Weights of a small transformer language model.
Training: a variant of Muon for these matrices, 136M tokens, 8313 steps.
MLP neurons of a small language model. Each row is named by its layer, matrix (gate and up: input weights; down: output weights) and neuron, and shows model dimensions 0-159. Each number is 500 + 50 x the weight over its row's rms, rounded and kept within 0 to 999. Numbers have three digits each. A neuron's up and down rows have the sign that makes its largest values positive.
After each neuron's rows, "fires after" lists the tokens most often just before its 100 highest values on Wikipedia text that the model never trained on.

L5.gate267:460441486432522532409501479440522540572515521567498453516483399509464465455498453454492467574532506440453488474480389493481459644590484456396489490502487422509520465517487556585460502556492460541412493553603477515482518597512512464472465530427550427458554544534578510530543411539434493537585451504563476475490530458550455489537522471501439534537599573502499495432540573478475572589459489451463513493522575541488544453465387543508540533487495503472572561579607572519435480561401445
L5.up267:528442564424560463535465567474448558460471534439459523463483497549498533551522621534389522503517452512515456489407531518542496549548443512556514498485532520497513468514516402522542522535548453433554539495620514534455491601537483511524501447500438493503525455440543435628487473501420628439546567463468498466431500519440459526379593595584435478490402494607579526485431533462523460524449581495563389494501506498600508463487508453520536523486447431497470518549451513517567477491552451
L5.down267:433446417513489524545611451464482541568461472525522536457472425428500561475504510426590532587557424544510515509431551469486484543526467536435461413486513609608522515492541505509467526549493476636467485456509544450551426497537540486479540536434442452427568532556440572461551534480507469509472445509616514475532423528615449524467474531428538571529558590460467526422445455477573564536548436411461466531533527479462552505488417497527528472459495524437494547593591530516475520431562486
fires after: ",", "00", "60", "50"

L3.gate373:470449461471461511458485326483488548409467444512510477561496465487502473437507465520485472500484545476404413480537517553440569567425439451516501427448502573599632537570436461493502540545505408460599525499456527494476454456509491477445579512441418561519592459546561422580525461546462527552544472468545547535446498534512475481456509513519510474566396506514504493512500496534468540465540556483554488449455588462623532519535453533504498453533444533462469533571535455559555563633587494
L3.up373:513548573506474400411508377467459502514462466474513346477498454496454538470483426521455518493505567415522529514464518498485471569531497530509561492544408531539530529427458464502554588557473526501514436377450414559489501471531559425441531508458530584492542455437514589561524540545428488574486448469488518470393513505447474493513427384536495443499407523509568573458464594590480473496474439527549553534551583461395479580529514476580504455439479544498563513505529569497524551517465507
L3.down373:483487548525498614526473579502514497512408587445471577447495507603503464574537513512458483550524504549469508429545464452515554507470456528550466503548459488418408464543560525431480426482589573464449502497466535494554540567510510565506444464561519381529408489522509564509473546414504547451488491507468427458564517550482504490561516543422537489448621568429489489573509402451528568623530482539454478515496453537528547456505556420472527445548555452533498460399439549421444481392465565
fires after: " ", " |", " S", " M"

L8.gate61:556555557630528439421460418582534480437545378355513540475604504472470460429632581553500533543514541491516458472451517497448435415468526515479444512494486545526468442533454470520494460502451467502503452539483475562518492477505406441447431522581483468462497492570455491482555361546539562470474429550450507489513495558528524525542500469628529538546496547555539454559506492490425421510490530476516562472497588495430473424505497436520489508464484442515491533536487512528418580549468607
L8.up61:572539501529534479481482540500513448538520572504575496526479466526530458519522393471538472432473498523518477527592490390526474477492604557455477366458608515475476509491579418483552435477527511510453490506589507660472526552452554490541487467562481565449454427479577563526486514545417448546499482465431414593438577545501511432508545584516554569422495535470492476445490458478474382498458440494507509474478407492584485533428509570507519528472474547562481420519447530515425529510615526
L8.down61:476516518483554495504509522503515492455545459535443414423534562511500433517395393499485547509513514458494510462494502440504476497511464453502483502484528545482560559526400492489501508612518527564530431439385446599482505496477447394504494520551555471460530590626476453491491486468603507496599408529539466483475513511402586478458493489443463490611434489609524574544465436573552618500485506438519470566492516434542570439528392512527522471482504420545499633547541492541447503492522474
fires after: " ", " /", ":", " of", ",", " the"

L3.gate393:430576551492524445466472548366469521422525476596502557571466454462546566482531544514538480469453471439564498457534469456502473495461488487547540490509535473573488448582583531562470513577559484413488567440470542532521475422433573584464518461458525447457466462550557553443390462492497471539465498486489513533552431591513507417469512462521579513487480521549507563500467438500539503402440458433395544457493525477468531452436608481468492478429530514538458501640419495467452516519581635
L3.up393:471517435516517544484480507502520541352469528504480475436468518523436485500514582482487455482522583508444527487597493510488547481532454465481585466497540513622455561453524484562544586464582493387557554588530544515547444425470592596482493519513428414459537517510564504461478580520455518539521477449562505500468555516524440458488487520525552487462419456544595483554550500538536452477505507461490526491446635483586492378515511504452543572432474486491369496609469467411481464474590552
L3.down393:512415503536480531518539434624536484599446487413566489484485483531504412517497419485483568557532552488501518483512525518485521512512498416494480459448421506439553497413456453389470430517426465544548503511512443507499451534561388475606560500478513582477458573504407409508521438523543534494563491589385563480522530412510509523514491499455459530544499488461500521527525602549455521593553539531601453500538436498558494595557483524520568465465481470428558498396563531519555479497428399
fires after: " |", "I", ":"

L3.gate332:488493501566489545442505528424461457558515573483468453493485441464565540522442537459533451547410663470515453490432414476488484421520468480466609584469484479497494477531511461529467482554385510518507500494489520498553562442487501569431491502468574470422433564472442437492506590517504547563578557520434435579506477500458544484465479555559464531457428431553451595445482453420556490458384564437409528508468591538476623413516600487439493510478487518444528532488498464519522424493477502
L3.up332:490509522473455655558461581536541553597583499615519451512497507488470379521450523477422482560483523653522446478449522470506470472519475527462564441484553435540520409473508476414417502475472513454364561495516471511458579512515450593559537577500501467538571509547475464500434490552567514516433444428500532478501464478527467568543521465476394406524507481450463494517531544506492501415489575463504495529451459487474474562494404495444439449501496457481607458455478478406475566443513493
L3.down332:493463505507528449413564406490465441386446507473400569556456451579515513520503445456611579516503432473547517482511521519473452473456491438563546532514451631500437568456432468505579451498447546559533391425471514420546463465454532388547470441532476529505476497415462504476532568444468385437553514529464454465443593516503522484438480453523599539470460544452463552484491431524596471501508456482541391566539577497477512541476598497510495523455500473462478513526508474590503425530474485
fires after: "==", " \"", " (", "ern"

L3.gate231:454592555468417415599407413496485485455467492538556442428563583485477525443465512517469501590515493414387471489558526456509455395481524571424514548475493533561436436530430471574527514545539498475468584405582452504596505550514527607539540476520444468499496528536541382557554441478475536507504493523465466489484455367481433502516541548508521451482445505575458489560446509488457537517536457473471495478489483493521487529566386466437434415502462513435462492465443560466537593459512549
L3.up231:510648490521481446527439373457423506439477419444500508471562575510490535436506467617547494495551515427416485549471477479452517439464434633521519473493554614574459490497513515519473591593554520520469465353477475447530589407528418529410576556480410531505491459362513481504500496524528521521514491558492462506473504484409486509446459528473515493502468526493549507587437551501516536557432486502495495532554430509479452473502485519503512493476498486519510488572498580585583502507419545
L3.down231:479383454502462617478521568562603560614458562531471508531401452466533472578550596445426510537501554516478493436545510496462542551534565499550501582538459467491510507483420419491483528503459483496553487621482475555465482564513525431504447407539491522467618614592492502533515557514512455482413480467479585566585561489588499557504463440584483523502548494549463507498533549490474484424606445499531547484481499479460535464396446487499495475482535547488517477500499418471513400543465437
fires after: " from", " the", " on", " until", " May"

L3.gate379:510504522479546440437470470509526563470467458533536499560439521409551528507500491563490506560461530447578506482546495427466530446571509447429431547479385487550486476479411457606569403421430598448568392469491456478534522551579489493488410573408452517530566493493434498471468412531531522414522575443549482550559467504498514530481496519554564516505634535443479522445485536475518466448473485503424505430431607534543533564548453466525585501490505509417538524432530476542404537509516578
L3.up379:447482499485456544509538568589478545442329474555540527450497535527506485490439506533372452491426521443520499581443507512486520544490542472529467453476394498484505504494489471501452516465506518580524466610560496500518527491537430519513460505532549511587440557518477618574433547529477457554488533470441521482535595566440506526555473541398545531469570525445431501445535541526451484404533463437578501478530507536425537508498502557649464603497508521529522552430462416429395557519533444
L3.down379:594527469485490494490418428488543454516654512481451503541493434488540493559383477550598584546584490501477499430580411551515504458498501507512497467455453434489542516431589521538465561439504570416444544450413530588433460487489490455450545477449535511475535460488567436400580536500462478487498399521582504460524507512456565485465580513561481458557468526500526462603465487467507514613553569498417480514551507448536491477497523534367531430478462431537470455543508525538560488448549552
fires after: " |", "ed", "ag", "ural"

L3.gate124:530523425478473493473474494512504524448534483553503453507494468385498546507517501550464525499461489480420442523504519522381555348482496494555519538646444592503445472530616521468455503535598506407487548442513497413481505462478534480469433571563392522469500384429421537523549426459434519377517537476570413538465582579523451556548432499527493542456565547503486453493489530470483458519492527565421450399494508512447516566462500478473546563564519469479480553505569511486498473574545541
L3.up124:468637466474447489458573493542351502534509456471497481436432550430566560562480509499496429626501528498515594532432456616501471483465576571493425552534435547422484531538517464500600523454500465499465480562598489514473512506537462504437520518366520512517466469461507523528548531421522586484449473484553548478624486501516465527488518553496504489451522499582500529470539524454521421470446499506492486517375493464522499655501496578555464517521517564450540465434475500472485543475396454
L3.down124:410434499509556492566437435536597544557531518553499492473495435503503392432474485423494478445450586517451446446486508491510521471486479463535500410530571446554476497440503541507474363540363468532512441560507509401546619535516542530578560541607460500471501514472478488523403482568516448521471517525404408533439507448526490439447520594527511482486423466449461522545456452500431517546438488504542496489602600531501488508488546496449545503572405462467521459487561564503447404518553499
fires after: " (", "\n", " \"", "e"

L8.gate318:469402559548514413468554455483530504497506532513496534624468560493528615484563404479543489543517514502509535521571530515600515526485507590505617434436499504452423508408502532473464578547411596495450585535562443495552480473455571422502443535516660489574510500499500489566545519462536496546525422444556451560512535588574514454488589469583499456506539536456529492467479467488534446551518567484583613492503471502531439513473495461486505529455455542536519441402501454492538466450511579
L8.up318:535517447517546527511591515515502523518533590539543447548553517549563434490581482465531546450509492550575431500557369608542481582402599472585540524405517507435534496527486552455435461542482580464495543515448483469478432452466537452445488434601562543504627524463528445618521492522512465505596483424490521530498482459453516551519450523572454536518539548536542562510463506494526434523504477531525550437533521578526467454426594449488503487588503509466523541492402471484429451409479409
L8.down318:481370512459508462491426527473500487386484450483448434499451553441526597454517452552524562575478537526475508412576490486608496575509538583596493483464511465482420588412577498457533570477405668503526475490495453397517411515531501516522514494489549524577557437513481521511526544580559418541524443459504515505500503546523495410441533512409486447438444507472394472521413508518527515504472554597569433531511464521529493549433457484520495542535530595536495486567455483495492478453502522
fires after: ",", " of", " as", " with", " in", " and"

L6.gate246:479488460524477505475525517402513536407456507460535442493518503538568490554497573517574508436468533425498446437542464454530488556468562513455529456491412395480477477484487557562466488568539459510493462480449489416420530453476498503589489550490485436482529514525556541462530457412435432513520456493528470514478534500477448483582432479484440467551587595505500574520452622502571429578513440396541405498482510428460532464489495434495509436430484464458693605521521465576543524396483528
L6.up246:471478579592585519430474476573493444419453503502478460566466434489464483443470563495506544478501440525549552531473490467555467450503520490517565433492476540605452530512468618449381457415628511472540501445610541525497573514563524433508497495411444483536520512574566549530466528409566556442519501490510538490548454493526540546566571454485513580503466541523467552497493461549498508475591347433484434594480440446513537498536526522531463421510511458479467479496474472537513517388591419
L6.down246:557596501418465495541512554526498523530551549467462480538464549589368553499465470514452443465436544547311464598493515516468548619486438535547455555399522511455462507532534442575483465571435489514550509556448528472464477557464510469502465445503513500457472574506552519458494501537488497479524417577541512520464547498528443428500467525543517540510402499447522518554571539507584503459455464522432532452431472467529402489483421475457520495523392595454515486594556488528438446561467393
fires after: " the", " The", " to", " On", "'s"

L3.gate51:507520469555437487464545482534566439416456532490443412535505506425515413492469591421541575558452626515605389511499424440459507437455466501428504558591507460453474587487406431537495534492454485506479454470465557534507451643561499496391521544494461497424399544496520514477473486529564483490480498596502511529538565468483507537526461536498498439461515521483444488570490533476605553470441571391502479514399558521549449530482527527550565497454555493513467504440498502403487523499468416
L3.up51:518424417509525475492464609424530496422582603506508461410429487466504458556488477530484499552510491533566446464409443474492467447521515484459463522547540496484463595530546437483479481434496438537547552586414507527520513487477500477445521527497513529385471471536507541538562553473545558488485490523404525475631463503556495431551468496491529535570491479424559539487532613501458529508405527490449541395415564470450535506516535446555528465482535444519595506424487519409561561401371436
L3.down51:493515588490541449519528522520478470538353504488478483496572489584531534571521465522576580452425559475556515507498632514513454526488527557541587441464458510526472436435509444471446466609510484489437531525451604478567471539444530515501515477482549446459511535526529401486408470568453380447521408492603491512503518449465422476446536538462451439423484520571455468505420435545577510501488462475445495498603499586411520498502524553439570502467485523538470557392562494577511433472511501
fires after: ".\n\n", "==", "\n\n", "===", " =\n\n", "==\n"

L3.gate193:546585370545587543497492550489484528580483435464519465338449423445569454506555501473483536515462498501518549452625473458484468491483525530447513509507492550545438404493570480502425505584512548546418465453503546501475565512579451560464526551487499463489531569555465555556493581453447510559491478503443504591479537583508406499477590571474571523408551533563493422630498507443516432483446463533529453549533524544499548485522594543487494509479481436460486505420524570486416442510465510
L3.up193:489398447553515533529530497499473519576509524541506539518412459610569427511468450634562417545569567529534571503553501617531464484522414423400563452519543507604520512619432528562479503482469560404484455453539463519413431444554532440467558536436557518493466556445490463466383482489457465510514442397537477497510520477509510471496523500591495521543505550436475552528456516538484512468462511423493375493525593495442497505536480552533497501580494488416561521428502506544524503530546492
L3.down193:577487475441460538445480512527516608533551392436598484456550481459455547460572517421425574493494454478551460476569511457448575558493548542562454505513380514496435444426539539520491484540560553502435483482470564562557553526487470608492455513527449470580545570548477590557572538486491550510480545530484508523478423573508368565498506517460483485444551501515540492571499462438573446496433538536445534521550433512499495546535526433437498442459499474618429499599541475458443443543403510
fires after: " in", ".", " at", " into"

L8.gate407:469637511476542543552456507513493506484395471451425515428525511582438462508491476573510536560542509609489554466496471512474516412402430546602490536562479441477457487423457406475553473564532455401504558520613447492492458539458532477515444455505558477536535545412558512486520503492493526386437506594481505512414454561530456463517566480556466520511485438549463448506475454473474592513514506557598442495511515449527473535584508573436463470494394419479511421522504446600497589483471498
L8.up407:514579534527582519522446561542466490474676520487482422483418529524514489481509444497534509472388518520545502462556525469505478587574546489591544550512413400553495500593551478554486479559415431502513553550482534455511476501494511485556472616536529532533447462537439586419581574416537476533513449458545468499406482455526506441550474471560468492561499491458547516577485459565449504529467567599490451432478524621497487484432554462541475497491600390471534485537502424537546456526521497
L8.down407:527496528417467463483527450459427475447369515516444533530571496481482521502486507462454476477511470457585600573421484520511495506442524482396432425434607579522525461494504568449498609487416445485494423453476456465471564486581495564494627419506473427467566442515565504451475461527588555510498504523446464500565513489471500575536493615480529502468515527509473519519544536500479489517566412405578534500528434582394510471570470473525570544555469608616498534496512506489444458508543474
fires after: ",", "–", " +", "p", " −", "ards"

L6.gate205:473506522476518506511478478535604485490449538463499530547511475548498483587455469463460544464467505402518481502572578451477545544409548545474439465461478452521545538489445457604471510568476467471481434587495530436542501524451506432539587472532541470494511476514450580464497441470488524520590487533425421488478487518484557503478476472500379569445454523490484558443505559446496358386470568415422605483589467389517487492493535453537441535544524617516599523567483453504459559375510553
L6.up205:505500481555573503503500564488479597543549539565512437445396448561555507572509391523580488502471396386551503535445501398487498375580496529455456428450539545523470514505463501544435466555467440546449504468501577487550522574460541441469510400517479542523508510406480492539460521406379521501507509466561515554508486454515531372489509534471494587497501466498535585553575446462495425583517434472457513470442580458495462520492548451507518568540474466558518526448587456542540468412493549
L6.down205:482509505501497546603498508464461462443504437507480499503603494432432555474493570455467495577536529547484461459516526493518469473485487394531592566426507466496494522548474445399486547480527582555560560484562484526527455526492486524560455601520466607550503509587547449475618503504478414480479494431510461476534530484450506504508459512513501576462549468508414511500562509567473627566509556510514431577461533681491477407496470533498498430381518484497496483539568552492439528648534462
fires after: " |", "3", "1", "B"

L3.gate152:518533511471471533425458521475538478527442537459521538520546522481550476578533510544532561600522499528496487524467520461523572460563543486403584467533471456465524511500547490556508609457580488535513490451450482579481441473576480448506482545499493355492594507509377471396589547513467554476433648536490628384520439536492501475516428573516485459496560454482424544555494477495448456542536467390463455566494567572533473530498464470417538489466532492443425524579482438453432516484548511
L3.up152:455553439586530411479599473393537516489533504496541417534530528390507451544481412580395487446513494493470560452431534478563516514524503547463507482525529482540476536488536625476522488533466475417528430472404429547486521616467579537486415431410514477598556530452529519478449443520461559505545566565501508498475515511473399461460479590424526513557505515524527510491478432583504567548499447483580580562481419495420517516450506484459485508457471493479574469570484419445488412541562467
L3.down152:522486617436374534502418426575522521469531490477492488437501450516451485505447417530465540547447449602522499455543509510465532524467496465498481433468443461410494515536535359560549516478548472591470534494494553528553488471499416561527508532441459515418527388537436420429558513509481475528423476520517546488548477421527572462578478558512478419437475457452449459498503497464397508502570512470479389538577579518543496522564551527565525551542558520489445481479427558517476569475499646
fires after: " the", " his", " The", " en", " her", "'s"

L5.gate144:456497557477568493545528504471541465489486536509482426582543441449542552459507574485556559505425567508448470508467479530517556481461459539528441480529521416484391474471415525534485500464586485460484433406453485394532557458476402499479440451609391496463446499499490509463497470410422436477481506499589514492528547595521520464473476517435463552459514505501464572502551503505472482563483512491464455622572511493500486469543503548384495514410510514533617551458486463537544422450530696
L5.up144:495380432498480444536425440441578510471475497574546475541439483414568493471498512441527445465537497540513491521436523527534526476526515584521530542536483546586512549465527503476467542383603513475456595514558479448519427515557552502438417493453470485603460481405562562506436469486527565614526511569540553408486573493474568498538465523514410475482572527445501573438536512410508538540497495480427487497503481478433508498423574535602536535579474673518483472548444510504486480530486551
L5.down144:534565559502518559564510438487542476407586526491509501513394465588501518594395454506504538563566415499575472515557500451445552526519530403510490561513559491526512556509599485422510460499493449560573484588578514570492484517511591546528604562481570575506477507547499519472502485425432525498444620486510487556494460458568392513449503449543500455518495492446420506610507532538446481546498469499470496515469428502514405547536438431468525469502506521539501456426498470543446542508457335
fires after: " the", " a", " The", " his"

L5.gate387:480510565602472475614476517455507498461568432414484516541547562506579514428465536462521557494460494481514479464435443461483514524477482535579555383400591393486545581574539484461447486573474450442493521507497470497478530544595404436527571525553598389539563514501533455472498517446515455553538567448475523467521455554554532503476540526527483541477425473498434476505435471453521406516410478566466488589514585487511547490502557546440544487566420440490553472493601461510449593509480575
L5.up387:458454491495530485505504467550512437561547461553496473520527518501527521570518584589588436551437547440491456488500519501432444638497503504531489534510423514468478413434521473522564541514574483420488464465494478539496542512579504511534616539545537475569532515551450450500413413458562515431494495422486506555500473482528466492573432576496476518505491416609483485486464459526401438635418453541487519582437547377607450500470519473368526512480484461483489590442524514409502457550490514
L5.down387:547460379551496550407487550540452432506475590450446479517496396472434568445515482555472529448546529550439490521527494546508489343533513476472439477607542524537564541514517487438435522477538535534521524468521462551434465457432518456427454455555466542458428515433421544503514485467426476532485499568549499542506569532497548509464453442510455512474484548512574532447552503539619585447577507471531509435447409568475591488531426517606454525387555521509439440500468458564548444442517464
fires after: " (", "–", "19", " ", "igh", " res"

L3.gate181:413560528501507444398477460530474441488432493535413556458555512554504520489419474526477591502535494563483459587411454488484461481521523521565423447450418466388614476456501449529536504591527508464566554454490446466564449487480476440593485517552623509517495529427465498578460536501516485447565519471535514424591472517493513442430504435508548476458486555533537522488528565450460453565445509528418555518531575460464593509502480504492609474411597503542607453538440480490456480439546574
L3.up181:467493486477513450442465487561531437423500448496437457431556571481498497619464439548388491566477519518599475502467451523486464514430595543572487536416497557435524485434543476524498483539607421434507509588446534470573497487495472520520502539439472472457435545513546493464422569549514502467474551541435477510479506526400432441423371465503540522448469547590537409499444567470429494571494547458554571495422540465440444512510558486490487491462498494509479443467364509508414464439402506
L3.down181:629481556523410515578493487487442549539533536554628572572448488504510514464540508524524495466477416393513573400470506567567521523475468414425557527528549476589393576520440536492500487460432515497440507542495523479402583467544526527519498451506488493477563412467404495508518420455501547556458453470482456530445521491597505531584547540508478508594543462448440519474551470558578525390516496503436464496512426485555510509511458504443484567512427490477477520500631439478484468482598540
fires after: ",", " for", ")", "\"", " poss"

L5.gate301:495497551495475501516583533505432435506471421473511494544574417444511560481478451470483530409497466523523486522528545565607625468458485486526469427469570511607496521542571497450565546397497446542427532499480516532551534515594506414483496415461566457490476510475483500513465450463487478541504524594457524344479540528522418543480541516557412525590460539419441476515587474477520561441491529514461562459575419529526497521354582452543464562448505537459391494451458493452518535493541506
L5.up301:470464534483509486454489526486519439498437524511535538407466495469487526396508449496495516491504434523593497385588572473564636537511575520462573511534549519552537535450494460539468562636420494430514444543525500539455555593529525451545604475512457516432475544446508596535490451497485415531590397594533441515488564448484493582442481510491535563500426520475518485448467594479515388495579479486452502520485521559503407570545444568544502453490496456567429529431561467472503539505449519
L5.down301:507537398508506515522477498434509460499537520430576533478502508471520521457488563450516396550501490439471481505560496482544476477574490374481496528485441488456442468539499454522569526561511538562483447518409494473627521422507394500414482481577508478508491455551638492578459466544467508455517487492417506527503545435482502433622485515452548393546394568467481491542501457615506519466444572544520532463412520520445576460597513472517520545586537450542582488546433547410541565454472534
fires after: " |", ";", "),"

L5.gate114:556501491590523551533492547454479532539437450585486523532586418473551567395481458509443459436485497528478449507550509589432619512475544475402529403511492469556538512443410491475467476516503470560376558443430550582437491513429482512498423517549558477492582507447486526456492576402504469531416465463427514532505541445540560570565469523554453428539489498504595575542428552500474456547491435482525465514465497517554550490579477449549470546550409387545492431528467510560496480499573481
L5.up114:475451497569480538499569468516527483473428524551389520420533508435503503521522533509461468473392535469486442459477567457493543492541541508550475494489579497505437526535515462467533588509476413465468524519531534593474515382573543440554445523583520474602530532461503483514616655390536450601441485486458542465458564499461509529478487533519577399465504512562460542533499469553485542507559499412643543417528535555484503510484530473530605493492516508450459465491443488609474515509611532
L5.down114:506440547406451522446453608511473476490560538468505460505450588466491509548452549480599585535523442466533475447427442601590442595539512507515450515514609548499469423490644433489573516498460470531569465535540524569534527459574503508513508468490506527489474522481462464459368440501427489585419502493473450517361445502534547420440513442460533517453488494526500497512502444477412556545520499575532491489575585510514469505471492565440528492529597483428496533443451488584435521456471572
fires after: ",", " in", " New", " of"

L6.gate176:571473617452449565473489547477472528551492480474563486502413531421489432479626579490505471466513529463533442535530520478447501502400525445456478445462400575511524447452465515517490577553503500505461496525481525528492515553485679535556551473493472508501499498495541490543531443531503493505475492428409449397445404562495492484488438483505447521482622501445478501523502471448564548479494602437584578528458392518428497573469511471516520466471537476540404417458498556435349503514511464
L6.up176:515566548483570463522498498474433577486519541535422410542455480453351527433564515416511457571469520487535534505431456428499449501569517435500497559435500500501448486498574470473519523529570336514433485460577541462522526546548541499456517441431509519494426462433538515549560461452586561407494552465529468638506557560527486574475508460450498525424567512565481482582465495463538511524442464553490476519503482489497522479459475535550497487367509472415424466544511438571504458464479628
L6.down176:483479480520413495494475524434538569463518453464554474435534661504531461500559557518539556520566483477469472583554532515492500501470518416414420527509459581475609490465554484486523515468429523536584443552560534487533549556496606645439580505572495447474470467597460458557531480465501563485505643490488375505462427472549439536506403495448453540525489563460526463497502483522531546527445590484567558543472503546550503580544559484548562455452524525552517449502528571496466461556475478
fires after: " |", "|", "0", ";", "1"

L5.gate342:459589494470533543643424558530511460439487421444489453488499484476477478460469481513498474455555485448483400505501456478557554484499505516501414604501577506616481462549474602526568512597455550453516539551508508444591588515533596480536537501467448495529446471570571533495450417440610561511567486467535525557423427565511493556488528491565529449510531557509497547382551405530440501503497484432475498521514548438476493529521395480517489527562613508455535509500436501433440457448418509
L5.up342:489478504511586428560521558480454458522643557547513483515422508507556570442411430536526481481421490490537491482625533446516559451531465507484476521500441459392430600542399607448527448543538409502531474491500498627499583426457394471490448524498513491538466470579462471502550462458444522433495444500468492516464568582508534416541409489536517613577484443508429480496475508602559495483497443527459488493518443499462450458519479507530573507493493601532509571478493513471517551459569547
L5.down342:433515450529407518527499535583535546516363462480534449520562512440479493470483551530541504481431453449564403491545426503554448527451519526519418491471495538558522437576517495541528626474529529502502511543470460404512489516603558459621551515499492446516575516467530484492515465506525498518535460492519448546464438503506511590431626503550430377466456527546532485482565492518440458510478544464508535587456596467498509573538437430476493448524542498373536577520469378461423536494407519
fires after: " on", " September", " January", " June", " November", " "

L8.gate46:509508461422508529532511447382421443432530525387527473501515558552438565472449519460465504531538499580457458462466471546461476466462508507536570447530506519535452459479461454545615492595561488436534457596495537568560418532507409491581510610480555528475500525501569500524538517608522487468557499539555477552499450486497422578504590495390500474476541493490543506489462574491581523570599544520536454549581510471488556597495452547516616516430443419475438509533486485489599524474581482
L8.up46:503575496459400482440483459541471544526443395458515564450451419430533521466493445486450466519510421574459484468424553506535461520422478532486513444555527453405541500586521502563535451494434497418495455597540382508424484514475536537479505460448548451507508543502527491583495504504390478343473633427556455439398455487584459480484457472593505533494474468421496470479544481569514549487403546525526479519570495484536484428515449466517509488452460503456436549556430575498449472428500480
L8.down46:441436513469575561507555448511527432540357471521553442479493520584366505513497592578496624485441596508563483518526416508533473495551489438443491464537486594558516504445529549551480573547580447528462538536507535504462501539502426569539445479564516523493504461484443433465590560532562577515517529605528461534558424541480444519461610490524421509456549501488543546543469498405621453575505520520619521478491529525470543574460452510550553486453539488504471446530547487464508517480527459
fires after: ".", "63", " O"

L5.gate90:471518488538497558478479541483451523535518465530634421391476530486414486495530399472481439519467518505511474577457455637447459524467469466519496468330539497491484567529484579494489451534449577438533531427504476446420524539577524428454484491452407523516513513498416540560528484517468417584510473579518574458568347531557366514554528496459587470520492532470467507422609523472544520526501514516558509513488503449473478497474581463548532509425460451482511501515458449473466499487412475
L5.up90:408551467513530564515527491479437433526432542524496380483513476513547542563450592493455450435549514467542535405550518524530508520468495527596430432593592497533492467464410481533505559565508589512477416522501518479523551460529396496497378638486432574475477461441535492523498512590468497552497474584555590469461444476486517503518408552542462393532426468551512551464532491462473536476477503492415529445519547396470483449533490520517459516500500363579508493575505521476487589489509464
L5.down90:527425517463473568476519516555560522420498513499414651538472467514523574468531569540498533482486429610468538397518526432521464448529469502493511403540439539484464451575488471426491504511530434538467493516480488618492525523472549527497497479525585463520558509550549461510489538443563550474436584413443436497501609426494483520424528495458494469494518526472595511576526442568454570522576573479550433445452509612504460421457525463560544619549509516561433546534541608475480493536445484
fires after: " ", ",", " |\n", " |", "-"

L5.gate97:428455542506549584551438511566524410501518487439502474534523441493459561426583514561470527517488517440519606468458540438511483490499493470558541529520505504479483465510462509465446515382467441558478544512450513458549576474508459455396444494540425477506560483468487463449390409453525537413413492486557535582430492486450523423495528464528522525446501481475501604507616497591430441552551547553520578575458551585405392529462486550499528396430512500455502552442523547533483524434572554
L5.up97:434601518500591482449526516536496464508587455520569484519407503447528543587457578481472557518509476524480459479555464501474522643484480452501475566535538509562480350548535434612498543452503492623505455561531445526547525474523532486538544483528480485538510495448515511507500483451452512644437534419448555605514507483503523437446529518462560567555488499536466420489524440595453409568523562529485557483477578539450533608509427523590533528489499502449481537477531588567433543491479545
L5.down97:595495550554380402456503512471514518566460524506486474583557570554543415492492460443477498417516480574532434550493528538491520389512424434486470432439514460455567529500476527461528447433493558434438454485389429553497440500463430536489438481458404518490473499564612433521556543544545472517599550522600465459468547483397465593495461506490412520540426478478574602501512462433541565529450444464397447475517516500521495534515585500485489478522527477523556483520510430439546445509471517
fires after: "–", " approx", "ed"

L5.gate25:568510456588479572586652598572455508528530485500548440484611516439526543511536400376406531513547505547551444566533444479467562526516518454439506442449489510519515534535497544425397435532487505490487475536432525497473518421538582464500526443550502492528551505532533439409496423476451450416541525478603525505535492530431580438573484523483460494465462555460422591490514469485509463552425482528550471572413429422496496538505564563511514427502468521516484535513444454468570527473461430
L5.up25:513558492467408531442462432532510578462502496505559470453486494484483510446500520566529411611553434474430497461488465518442525513563439562535469473531608471487461601508510459492514532521478472526477464605470432477546561513506518520484554524563382534503501465452595485501496502379449463402484464635534461571552489594593509397484512522529570559558398545439410449424436507564483521484435505522396487462516507488521490452485518490417508486387562506517493443550540485462568554482490512
L5.down25:499504594475518482421438501490596522490434567542487537546531517408527452587473498482506533531437411525422529582539507485581557467542519554419496440383528544482445436530574566420511456413505539534533496458502586529517450494450462556580549472474477559488458526543526572490528395612579590522483481520489437532482492486506500546537494485381529442478519638505503544491454526545554525454389515478427544593485516461511476499513544592425538516596509490543478498486444490491466497454598477
fires after: ".", " |\n", "-", ":", " |", " \""